Weights of a small transformer language model: vocabulary 6683, RMSNorm before and after each block.
MLP neurons of a small language model. Each row is named by its layer, matrix (gate and up: input weights) and neuron, and shows model dimensions 0-159. Each number is 500 + 50 x the weight over its row's rms, rounded and kept within 0 to 999. Numbers have three digits each. A neuron's up and down rows have the sign that makes its largest values positive.
A block is one neuron, or neurons of one layer that tend to fire together. After each block is what it responds to, as a language model described it from the Wikipedia text at the highest values.

L2.gate15:552537526483484433495500497495576525463537490409465571503490411456497472560480456558430473497558567343512459439559536466563562450482474457622462560473516512497527467425493488523475452522519508475544520514476444545437522401529439568419486517475531491430516509602560560612545591541560535523500474473514557604405520516474586662570470476371489464560534480469526491515562497432502533516527465513425583502449542462485496459511502495475540435582515475528481519560472567457514510414497445
L2.up15:560548581520557387494512511459563510461520573456485544481455472401471536465517430576452526512544527482566541454501409412427570443453421499491465487494491512565553466509491456664481523448484467534523567530454499514407543507529477498462472479465485447442529631517510526501507535541547612477551507463508501504450528481393534562562465482431608481463505499406496545510427578481503512445460485534459521437487519382404534448496404565599522424487516479563447432438485450491517441521520490
L2.gate52:483457569543478504590523477433483528526472460427465591435469390478391518472520585426453513511544493505512544469539536450591565532439516509595446560525498518508471485520415451498503507614558467476546577527480519431416503502517451419572529541438442439511540426578587487633555526504579443522556474473548483560397562498573519610524530506464494536434464530442505529514395495481515543421560413501442509529438495518438461478478533534496489505549513567548549502515509534476546477595565574
L2.up52:424547545581501488561465486466518517364531549409497508386463537383518570432520518390534501464538454520559481397448545523604541527469523540491448519484495512533488518574409499518547581632434474504559533464499465496448534473552478538546551438430518443563492495466539425558478517512517543479496470444539594510450633480532489457565411510499457532510533556495556514494496521554541454371521431457482391516509364482437544488421497583471604415528549516535584578510465508584483527599401449
L2.gate129:524506493483455429540479565476473570484437550478513493562417476413540465477483610545526520479491538470520475482539435459586497559461527538526456562506575503529502564465480495580570540556527526452521461447411439497506414521494487485398506467475565464423518506486572603646441504506553481520516439510451559538419532540448435513574400542469514530460588536443381485535513544496549473368504457432390509462452417495475452430482447520444512478579473603629339435512529458582493499550533475
L2.up129:439510583467569474543495563368518510562490535439516527553398541563493369512510437447421496487469545479516458447541506549592550515445485505504469493569567466469356605443474452473550497540550514495454604512520422450445494570516459503462476529411615508457457456581638573622519456497443484481514517458497508470541499495481541542562457529555488392485509485562466495417517499609484519514548460499506530600493492471449465484412415520578532469598563467548468589530502576584582491520444526
L2.gate705:533557509450519568575449504553499631431486450485491561522530505409488421449594587509429493431390506583637497411548567540551545434456453472537498509559500450468535497532461510533468493470520469451456527512449554490440482505465467519523423553531440541418520591507466586598617549562532471568541461447523473507477548539547503519611506420484500509530452397530584530491459446415524455438438505398484510478537458549551521498500511551427412521491402584565501516445532583436472424439473476
L2.up705:526463560399514527513472420507541535447566518519564539450474521492462542475579494529524511452496510487585517417572491562557522521409426437476522462478512480489502545500519410492512421575488445459424453498457524628451524560402537533550451511541439451475483462515459589520469512423512579406481479454484489513580504436515492455496533481586450491449524389566615480492478469496564518536516494500555460487556461511465580557475594559496452573503418520436478507543562555549510515465475397
Row-label cells and separators in markdown-style Wikipedia tables, e.g. Total votes, Majority, Seats, Loss, DF, and section headings like See also.

L2.gate211:553497523527481509506474549425423550473542505488456566593516509543467456526465522443454454499434631436470482520511428519486425519451573545553527489518468506483427522499474509493514538598516472471542553541558444498448494413506447624503531503458533505401591522461471483578496531575519477561529519485437494532498503442471525553470458507477457517447592498429511486423494511556488471459528402371469502452529471461481433491452490543536454460512533461505523507589624455473509517534527531
L2.up211:449460544554475531519468471475470520403531425512458610618467525506465482492560457515606560534488491474490482425474436476548435473506494470539405476455552490518447570503480480450375514562503474567574511507594626574548495574480475555556422491482487544538502524444573471535525439538437492537508515446534489462467425507479535424423506512465458445494467493463514504549498495500517412519442379530580513486584504493449462471440513479587440436544503510430513490461583536489497532523495481
L2.gate493:545529626487485542445516425564493556435548496422513490523418538430445535613499430449482494537498517595503511416560491490606513479519522502517432435475388505496510483500579491450545531480586530522465538475436522558518516514484336523522475445466394549420554602454435523517518505444604540584552508452592477492407456455440505521539516477542509441446498538504453480629543461451545524493508476469489546458617510544422435543478543483490429523592480448439511460542493506461484428484517561
L2.up493:436573649601523464458443524469432559529462512468545528545632412508580576493480534585550516578489434508522547505584519581509494487576547486499511452560485509461478466433441569463425591560488574504503543526457514511483524456573520494570534455631491523526558481480465549532554454567570501508455508509520545511417556561416428547442559468520468467429494531399484602495443543501487458439525535458523447434470482477479507508396510592441535361544530451467416433486459515466541557485501523
L2.gate645:563463521539486447466504459504418470380417522484428491520513522485579538537502472450489485416539454483444603509522543492601554594466464491563608489550411548602452547458531511460487577491553526583578507433503539534426488457372423484522494524489466425407456497452423523502411558576612435520569513535499491560432511509450414558510541462508453486439577503506398447518522559463545501503482536416433519511530529506436509516499531555512550457473498491491451489568413436521466404481518545
L2.up645:462520554615615490420485595567425463490490517471512568488454546518464612513518416493467634479515532510438492473553506529498554545544538483486539424523429463487527461498467512443516586557502501487534519520445444558488498490439497495574475458482465436446447501467501515434532477456463564554460487548527482501420482492517440503486475476476544361545541406408568501468442541447422549521492569485415434455459446523456573436629510461475567501569545575403467517529585505524481451483481542
L2.gate751:440487557511513535461493547517499559499590540425404503553542519447481553448473430470485478434536488475463550526581557501494503483510478415527515557519439569443472439507444513429505548573458499494509537532385546507492505483342451536622479547545527557452474520513477448519625588610482512435487424550516528513341513484387552475397558556461462433432462540414458463524458505591501466539471519534469480513538418537494436472520556385563447432505559513485461447475484428439546391474587568
L2.up751:528503531522473471515491461548433562463548474478491452616443489476437414517528492507472518525475486483474466458552503527578558498487397423474546515495452628497445496436651481440453570491490517531549494458456437531527452465558455560567491451574527360490551396480484543499498447466501421456454456490452434473485496443503419450416505474462566541552559581506533434394522512565538507563537546444493446500472594434490417461504516505523497510453562471390470377486538481550500464372432481
Word-final pieces completing a split word, above all "ics" after "crit" in reviews (critics, criterion, outraged), plus table pipes and plural group nouns.

L6.gate97:527524563510459508508593451541474411477458578483521458479520418462517523551491555539489597528477558544487487435514554359461533479542585486482516535490483563470526510546527624587461511517486532512551503588551496533491499463429413651471544508525416424394434448502427433586463471622538523587538572490508515456574444556463509558589413479424563502451411486508533503499396576478530495540398509446509543514525491530500542465511488552509502484407415496506558517521470496487451531441589455
L6.up97:569528608651471471500392551563567429450520542456491471416502514564435495542481525515458547518512487492478526497568495431518482548423594582543488479502576550513547589510541487478589432414479483519458504474517523537430422547484569458575518432534486485357523373481443517475470497568431534430484504524539538519472537487563604571509461441579489489461519513416538514472536506519573514488494530545462467439406526502494490531540479459483511548621663430600436472577486495509513497525486450
L6.gate267:545439484516488519452605533529473440452439480462515520446476594447458530490510515493516469537458496371501579511590527483494533458580558475594552526417525510468453605514519539539356550469529498478472517445519371549524510486572529536479479485520534526424489454468483511558508562514471541655524491430511527522498486507465427578536407470501477556503632484455459509472478449552483422398506445489372496487535577435407483467521581504470553546493465466470549493413510479502530507456544602
L6.up267:514533579496560533526541514530467618478483594487548563471484525445501479551620473453447578429474495429542597488618558520542472443424474545478573543484487513581512469452468512494552496472516464482549557537489491419543486519371427523549546476510487561470474549518478485569448508459500487486611496463519511530487502501489455477400432478511489471481473517577562458577475571598469382455445555573560501495492479469519552514498569517553504502460585506498515543447518542535478397449522542
The opening pipe of a table's first header row after a heading or blank line (| Year, | Team), plus line breaks before infobox bullet lists.

L3.gate124:543421456389464480524481570530410528511515464548393549464486476523484413480559452588523531547460540528475589494525516506486598527570495433544492572449444460403531471427460488370529498462425471578498500519476485459452481514582461445487540464449493515532487566380376562567416479438517502422544525539544583540519462566519496522472493474525520444486533534533577524572506553535525556529503528425442527503501471523440567519563466367489470522464521448445454519453467542569579404604496588
L3.up124:504513408454488386496518558489448414507517520518531485481497491515554458512554513436501505472561461542563536475541534496401501505481539525445434487515575429517549524502483563561589557460435465499394527489533512490448485571560431502372527485440527489467621532413488708552468445463536613509530490585434513525565475583522475443474502495615546454456491512574403414590542517563539411452479482418499483469500535512404510476429456500557483507465511441482514611544496526571507489529461491
L3.gate138:433421515421477511491461540589551496568487474479511560470513525359478533542487445535433417614491564488496484492504496534575524361533568435557514508519450528524562458486498587442496541477583526543483614565510487457536487568466446481481523541613374531442449453436494484543587524427576516487414466456516453486533420455371496550478485427542576513475455481522449455413430581524507534525459483420529495548581547454507526476501508438560499523477553421530483509491492514521530561431547500
L3.up138:443429510609560542462511479502517453462600415485532649506409378437584492626387502474558470520524523434488362477486610516450510511583517543558542409473493443536501513477546513513469496400468529574410531469555400485567399499507479504579512509490496506511451533528551472499496554578481534448441539453477569496454418482506396520451461523577489537434498452519446516502505508597545433554556504467550463545609610411549496484465473503495521549530535524514465497544546491537439543563477472
L3.gate167:622443473552519497440447459484524489534581478503473556495452537590376504494466522532428456497437438438512420535463471486517522524490517494556466512522535485556414431420618456442576643421535523520476512529475535495569501446518482463531490469480519548475492403459389457589593501524491571478455481499492470475574507530544420456552493548512475549502474463530488520572495448518432510612462538472524587568567544425552507557600509523503469468530509407547440489485539475542520444475513416
L3.up167:396538419539481529492425536532621526542582436551523492510468541463571518471472517423525475510510500526539458545467588512516474473546434474506520493530516548425432451474466426509454478561525504469535452461414566522482500463442452509504488352547470554479541566512506501464636482447506522441553540517497504493371520463491502527507507549416465407461516472409502403601481505423505588502539537410523497476495504510538459575504440448536435502444514497557447411606450492355528464476442498
L3.gate230:547511476614533488473513575551407476514450451500518446433594595434468411522524538512477502467399593461581474436565460578573560375507446584525490499573410610574446585399467474477441576458507591507468517409471548526526510534412471634522470542453478493507562551498480543517542519488492568501463416467555543529464519506546492536537536444459511427439451533563428513480508472511536485545476517473422535490462514529547479447535538561408548465424485430556477417551533462500479474414509490
L3.up230:552427525429506487519535430575574442506470451572553452516576462557530489551527523581449497460431480568537429516550443408457506551565576583434515468506435506442520578511468425555578401391446442526425480452520523503553542472412460486448585508409499477614572513523439529477483523504517522402453530450475530543489519584553509576460521537455554448505482570477584503462418461520539520411524632448475466452512503416525473483454454530564488519449487509431492512531447506516434458489481488
L3.gate233:364463554489547435480510506515481420551430569437531489480442482508483519578497512485452558417426484482410498486523494543523561461521524485557526504608422528528471459468368475519476513567467470466505495550454431402512515470477485506481506488505479520488503470451526493480472522487496487530475428409518583503435467477518499619519488500430469400483521527530548529437461532507423553469475530420432466452444409481524506451541494361443523466487477435573472609426537576612524413444514550
L3.up233:488457454546499457469540406419510453591502430482526548422442517468513480539441525471609477492509425494476437515546524533489486512490625536521532470525555479404454518576473521472408447554512505512465569591473498474501459528482427494557581532404449450519565571432566590483502528465460390594446527509489476470501445509498570512466520542523488391382473576513466488438393469535586569462538438480519418487463481460515477429420490508434572484530551464480522545528450593452521516556399467
L3.gate257:526499529400426438401494507476481470554455513597416457590564464455414521494528539558490512542497473526497495447464501455533605492490472475516463570543483528543536518464475565437496503422522565518498456454439544555556507508502516421447545517545506499495548591407440425542614549528520609455484460558465619529483429549467461483473519500477510421503538534471503447470538414533547503465518420484442512510562550529515528560519441351537373445456436559481490564568538449493430465514502514
L3.up257:514501509474444436475537494513456534494528514528453453489529399508529420516548437470586528590554460480573512564511591385563546499484454487444507471455537428440479504502436433436505485457545507521425468437475511457493511553491466490473602459555484351514562495502404469434513481563492494433451506625472457484433458540438449552525439532496456411518466558527426443529536522566591516470551458473491559514472501530575451535554478497445533424613471546487541453434419413463449555589505499
L3.gate562:556544453583413406527495564428405471542520511484550549512517472527522542499523556496479400514452588443501500451521550498523611360541549431559460561585423612417397594497452519510555602534539609500480511414452488519426515470493429576479561557520508508501587431460432538528465472487487491459442477498515439465434477514476547531507431472476559551502529504539441492438479522448415502426451411419399577374460532484565405496499420542525576482558489447542497445530469522574428417483501504
L3.up562:603535508428439446504563535521442493531500602560441533523438561555619617547451470459586511462531470561552512500516555489403564547459545405506542547443435417557512538527492492478560585445507474437496441354501596541527502511525452483494495543501452528471470364561506590521498481418498474553557528537462503483466502499537536597499523509485536508540491574553491394526490402443480516519505529432511465422511526515549439528459535464465406480454663511444442451467486497540536523491493506
L3.gate664:528481452539433496490521503485509534560439552454540498592494496497478523515524536417552494520444518453499525513442490420549532441487458523531397520492459486396530458490508507374556552504474504509543548448429479448464545484523395566518585432467483509454515534579432473549564562520514557412449456497548632515493393542513424503499371487614481450482500566596426514503510490496474556523538431480502564437527494458541478505428552455577433397478465487488523537475528524537515405406417447
L3.up664:487448421483512409388603505459541553506475492469479451454527441481497484503481476470563448510482483510540568485515586530400580462494554585494455486566533530495448415540541528537424465485456447399569521456456540457461463570402506500551523456463586461604355533377558553540470531457497478403500607562490586497524415535490392500465412581465504505435427436528531507448534532581500513488531505490500474607466443430469606487503498448535503434437524480389509514513455442497483435427555458
Short word-piece tokens that begin the second part of a word after a hyphen, "(", quote or un-, e.g. non-album, (voice), single-bye.

L3.gate187:546609526477510453531476615483549458562413519451496478488472475355489463503535513525508458522444582512423526488560524457599509401499417520532504527459438603553379553519428422486465588553419531395496519542403489542501498472459371550512526511544460473515556491489434565600482429465502477523583500425561419479407476472477500582523441600415496474426561472578478492539453516435548508410420481478429506457423419481447369466495498501456489539465543516537530449561523487530452507490515505
L3.up187:621539502587452503595430587430517392491575497470465496504450521471534442472531561554585539407509490475485505503455545384478556509531531462484507551493524554514509590510453518556488518437437518460562495530483451501481596482532524537452424552452532563468518445545452456498446435464480539479510572541545515497451551522534519466442471522543470453384436528464459518487461493460568497454499519463511568405490398481571517450512462478618492499474542398470468440464551625567502490494526504
L3.gate344:565497566408525516492486517521530563517477516424511570478525592480478497447596523562493552505408512562557500441603523529468557438556466509530447481563428624568528433495450515528534564424541558505447510536498523538422573472434509464513578477526470484419460512540428519545468493531562553510442442402499487560481457444561475528461457479486487584550567434573447453411524467422478559434461525436477469511533590450496516523588532505421503530498548478575449551593555542555397499446495460
L3.up344:508459461434549419531531588502520530484475433379545546445503448461567463461428498503582488499466489513424465457545499504470548484590436448544563467494500592447429491503500537568519508514568465552631530563458568480419490452406492532598540448429449475427482555537488593508556437546499524569458490520379508520573489425483424539519572608593463483581470502416456435518527515482503452429435495459454524594506482440524546452537504457464514540474517501472608525583402528587488593431452502
L3.gate431:502489539501546482579550465412555578446487474385458543442430516418531591491516516481538490534504523510522526492511513555499582505495460458575533496564569551498526565493502544505501579492532538490519455475384545543371542549491459431565508471498424519500486434496398573587502542545610517493556488524539547515407467443591442548506484446483588421464544476405516507463387562440524495430563534489393550507585488494470477531450545503527498469491494578480354446482505515479498353577546620
L3.up431:451537531516580497470531506457556519491514541563518532536505480466551508534489460506566514454542523528481539585458536504515362502485459450506504473478573581525562445426586431487371426522465456538566469484493540519513467559532535525505479456477527452421652509502444522484487491558455464535490540520477537457531469450470611430525565549485398538484528444554533410522512515504452490534519517559466459549575490508465530453578470488503581486469426545528566503540395494448464511640465519
L3.gate489:523521484515446497426499566574499511455409495468513448443523503491577458537535578453476503486517494502499531570518495539482470445494452541492495539567454458484511586491464451494486560636502499568509553553347571552461511445471468518519499355527429521487443466445492599596519512616417641495472557416539544450505497499482514508486452442518535546470535422535474477522428526408531482532541526427530576510444576483561426506419526525616494433539480546405469517510483541535425391555509477
L3.up489:538491592553450556463549475555475486503538402490494488525453586372471492531534530520507534441506470429496583420562542498578517500629479518561614583619500420518501493502508483479463507593468521548505533653431535456507488554532466474489439435528502478471422515580474504520493380573431541472498472469427506484558578582565469475482472442484475450501485501454479597491512480506453540509485467457538471496512467495503424506427506737496537539519531583545473404498419549512443556544523532
L3.gate516:453548530535563544639499603454430496412485483531504448504500514455478507367572430481523503388498463406530526495484445501482530474419477482511500508531550444528491541510492487466415517507528573517512494512448459530493505548490419480495583502489505493503573493451440504621459576558501499405516672484463547525501546548507452416505391533514516508491482472477458542566415565454473527443620539401497527468465495378555416434459516569486554468568546519577407478514498525531569490506483500
L3.up516:471508463551385507554528460499402484589508512457480363482582600527474423501511463526435464439511445419530462435529439505533513454471546496537484551502493552540530483494539524532444591509568487468467443602419554468448499507499466466434497558440503438469583511415482492519393461588457490530535528446569532505634508526464487523606508508437465471509409544448511545521517540483446516508497521455411474472587419423517499497508497494549591536481606554477535603584533530460478510501487535
L3.gate612:517503571471464545527494493520391559494416457380551496509523562422531463506578479520549458518480496374527495452548471529532550439539478375624498523533486562537467559508434472468500561586551582473465460429470534504467544491480425528579503471523401480438420523512461482573469487520608546408456413446567510553470501480432437558439454438515471509493504402479545526488428560413501492490533524414471506450614483503478457515555570543488486527475455573523455512455522469573472377463502520
L3.up612:460478543472525596618450499511457559477433472430528493500496573433474504465560452536443474486510481456510499450483498485486522475530461460561552503579534457524516630503613399455519502492488571472554484514491509559395489511464425533500515511529480524541358455449425508561395455525571642491555464455550546520490467539582560533423534500593426494552546509450574474526497504475550441475514504494412544525499419452442555564464621500571413552460490529441394398476507562554466435516463479
L3.gate715:556514419475463602614455441499497472403515495582524520521406455455423500452550446574579428526500470473532455504563430471472548444416480447493446501463509493526494513489574463417520535458551481547494465484527508548432448493420506562543405575586534465497561442483509447557474479593609465521498622418482498526538485532548511453474524488513509443481618593529458504525559500473467485505515424560486502424565525516437552552550504507524556521431476471574506464441539524479436405511474540
L3.up715:521512532495506568555511594527499449530490495468418444498523499400454488470495495495534475492483494464532548484547627550564526571517480530552526491485539545561477470518480474551399495576486556421472574509431469563532455587434434499498520515491438608494462632528460451531440496437493402560479452521465461485396511453526437573530585481510430497464489513449571500455512506402496433408516398454475562458456453442496502456505486502424474478449506507531519437470564492487418534484415418
L3.gate721:461384453530542493562533493442482463435466525430468523477564509489430467490605508522473545580476538466499495469534628537505486441545521528539554541483479510475450511508521535518475607550501549514470562487531516467429460587532554565570602508578579544545359462485484481621467486429612496476450429548605547583529480572538447629523483495503433546503406446572534538547426511533505517426519508503457527485455497465497504440465520522553586548558485461501437541361541459583470451496556519
L3.up721:494513534530525503461489428550453473468455537458526489488561457448571476542547391472467539492543513507514500479574488493465456452490386486444590560514441555475463481514407532541476573522498568431398548502517478576487476507449523553560556479443488556514541397563429549512477472519563566512527478515573501475456552411525454548449539531575502500486405507542563489492450533544510398482436496499478500504478482508579360462396520476480583423530580494536535564478458530507535531555501462
Opening pipes and first-column label words of wiki tables and infobox lines, such as "| Team", "Total votes", "Pos.", "Running time".

L3.gate65:590566436618517520541425456471523600505482455500619457472462477481495483511564536600508567434468540522488487502502525467543466482512496520529461545502520438463479565490493511548554455457523520489441559473503525457491490469583514399528429474461543541425610532466534564481513459577459566546478445531434495527396492508494477615495527582403453501445500507408439468498543430458467578511526466525529610561532506454495570447604566431487493439533491495490502332431580532569535488515453515
L3.up65:520411552555516552557503442478487394511475475622505463451443478481567457513609479549486446544562493462486512478543490411478422520425572490476489460487523457509495470539434570503527376411543508574426556446569579546427601522526499550453432511502443578442509519412527565435446475500453529534462475543529442530475570447455478522428535491516483537473434562411527426456482363576549479562560499532489547582497538498417525544547525578514556572564506539473490515544489451578480558536478589
L3.gate82:403516408497395503605459563525424512445530407534530547468596540442492491481497496480446394539413491387516550453544530564547417297534600453522506475511490518538409532471517492507504464560556498455652512542480570544508512485429439605539479476492602496453425504514436495498496412594400512440507497428565389500452483422527466607523556422450446485511450520481514534429509437460472457502400495452480459464609519474467421508540500606460504470475458480535549486505587489498494560433532578
L3.up82:488523463619447548434571570469459404524467413504497484581562514463433370463512556496537464470503564426505427566483344626462556485477427401519484445501466584501445531450512525558581449571520468505622515471535496440552501476399557514495454530449535576547609481511458510480452466518402544444437550533442481485391526536456449537514527398427531505492511544457483538485456471556485539504415455466467321437518574503468444528588525550504497561473504525479468517496494553473536560501552455
L3.gate103:477453517544501455479506419602510565517396486499538442466516525485524460495458558513475454591477561371472401508527529567496496398529463441523527612511518562496468513503501589506526555489515508546447516476495443577510584488475525469526507489456467492525464537601490462624521460510416484493426583396532519549490484482434513566488467515562572513514500406536497532510550481492474481536452484556523560366520553394526563608533470428535449431495451570492506555479560512505422452483501476
L3.up103:452419514511485524504550553476501454486412553458559393463400490430488497515499497511547489512470474475448436580396562571586461406496510528509547571535514565545475448505508493500468540467489623525474498457400482500505634431509474538434506529572479584576518545567430536492479454534518469561477588542527605475511541510502440475491583548565518459520492446579420543494455488464578510527502457508460435467498525600589440471506386354467399465515503542469540496467503505526474457513370506
L3.gate435:441529451530458544496426470620419521416522443441452487510596470546491486529558503513487408515388532573402599512519564497480517511519464597570650589508509395516510532521451509473565508456571488496499502461584542513510464541418464466495427481515545450484422483528455479546431442493434659562474602416436418538482420508520443554486509473464513522580568526485522483492549485436508536479476557596490490407561551518432608518514415488510485508490474564473549469539524493505403491440588474
L3.up435:564556532529500427491480664551457446490493500441549472515523530472434498404598511413479420533524492558478513513497488569547552458452511543514522505498505483383460545421497528466446499530484613442492518551493489549510526497564392444473457460448484492545580481428499502497507461593544508518465521502497516492535557557363532374540447556578466488456512497553432467515504571514497378465402429475549460486454476607488494438506531429409456419454615551491547520460529469511463490482581547
L3.gate619:483480519502391519523475478563447532515452430432464462423520485521471509460536543545458480452478472554556500477483447440548454506497523504494517493559528462436424526505596482552576540535448454460579468533515609520494483397522453501466498541536578661510518480463498497512483372457532509422478541474456534545423563478461497520478488484417414471508528545544534556432503484500563445458444469525376562537430540526504455498457452506652508411562542441439495461465583513520499507555504586
L3.up619:538509520496554433447603515470578430518576530584512496480434527523549515470512414494530480583543453526450490521549482503480477470465484443430407499494456554520550470480475483483393511475511559590454411439500408595523441612529572464480599524425465451507505531551511434428535531500495424562524514491526464432551457551515554498567494573495583516510482446538523467506554621537431500522513524578621457476535499406479580491585461432352459511456528467495552570542398503507512538496533511
L3.gate624:543545485552479480569477480485462487535464445528477566491553598517481458494527508447508444542475616486486462465518502533454435436488504426496530523411495567390490545488504432539477544491492575499474459414566603494540432446571527554432491544545511566432557579450453541499438456516577587534457524483557468544509578570404518464490357434480550572516516485527516565495578449497554477531462399507514541445449515566599512571530582533512606542536551512581511445515503584505380483488508494
L3.up624:499498553528456369523518469465483435484553598448571479435550433488508494449461434485528458502525408447541495475548507589490374498539502393470472461452475526528479466489495507462485545470567536392440493489573510554553450464493480471493555417428472494539626547527520496512456459489561549551434494624405454471437490556499547503498424542530503498580545426471402430533550483541588485455542493498465544425426503494605383548510507552536512550461539456527457509528464512534489534448518524
L3.gate660:508380473620535483501475493516502588424458481519487431478485609545472537423461488425458518448459538529416448536587544490465546475514484431544523485412478460441524499500484587557558468506532499450487582549543618533510576490411514469423523448540531485390533414546524562531448539528471539479497556399495457549488468506425558542473537431521478614442557509479585530504557521423522541419567503571541576412499548455570462573467536494513560525536534494473520423517537545519515574523552425
L3.up660:503496394511521469518555494471521409527559427590494470531498505446501477551474501470461536429537628460494405529519550503511443522418542463449504478540532383538536516510633554554560577558464553490499523508532578583485552488521484472392557567394585518491535441454495586541491495545530538638449477500576513537475537524514523493497515462605479543512456579469515420420560374422479469571485520482495442470530457510439454455516489477545378509413538531479557514574522454377407533486531474
L3.gate752:466509396547422436423389609607488533519551526455521473517546482468442501517518524400554441538488515420452394531586583588552480440473543438599505555572466530475422504481496533471569498522648577493495469485527598523489485503480535550451532374567604403485537419547573469548545458481577500562479465452527547491443503528502513553537500450462429605577456485535472542439589500517535493438501511436437529476539566545550542569525521564562490489532478415472565546564550523493537471483517488
L3.up752:431520499464499457518553569495490400384549566580545522529492551552487502489521446575569453476517538512526484511421461533500395513566573538556493487525510487457534613532449468575499557417500461504583475499618585430534465543538463500453425421486540480540421460471544498527516525486505534504513504532517568535530536571481460600547606514505423526512539502538464446481540517474529488376586448452541473477534543420383501482591528527512442573473489557485536521542440453502540566519505543
The period after abbreviations before a following name (St. Johns, St. Mirren, No., initials like J.), plus mid-name word pieces (Wilhel-m, Mag-d-alene).

L6.gate419:633526523511565538408460502506580549444545542541504594512551476416512487549433541501543571499506521523503475467551646526395539428513481491413612538525420636500429463610536443412483493459521569506468516505510516447495467515487496477510526570534505484408442439516469503496505444482497534522525477452435533507368434438461477636475501461518495384517463501450522555523466512523471483389454433422457502491538496512574472504533530511551483460437536430577504496468509486512490442488554517
L6.up419:556499453427529479479437427545530518468550506454482517454482530486525411434377503417565484486457562478505454440510422532487466510552472551538480578611435524511547510524408472471493502427417505607491539532442575490540492439485517603499510484401454541440461456517429489532419490497488538554550500429579506417549430495518525552483503539524507510618531504566437525551448497441490483494528597463509367493511523446528611500449464442557462557530465515488440533454465373512529489426489503
L6.gate438:533491521502633491507575518405611525479530496510585623497399572506546377482510528585580515470397543493500475486542603492490608462573456524512529579568465470530551486460424532524514493565490621464465474547467503607421523463494463472470504453449466538520494467483468400599507514473518468466482549519466536515550471475448500427481570522546486486376568519501489473449470481587456442447464503407517492438543509533533536465552501463483490489501560474404412474459603478513490462391582482
L6.up438:547591502466479526557410557491580470528562443523530479512489413573424402518448557587497519479469553508564451553532383577449545413492514538491561466499466483546404600458415421464520555526459449551488486493446570466564467500481502540488443553525559510566478531534474454507549435528501504498473580481515523533516495389454510526438511515531510458520478464554440634506427559471430543486548460403421481476542475480512484533602432604491445438435497471558537540546446469529443396456483489
Opening pieces of words split into several tokens, mostly right after a sentence end, hyphen, heading mark or table cell, as in non-album, Exceptions, In, Alternatively.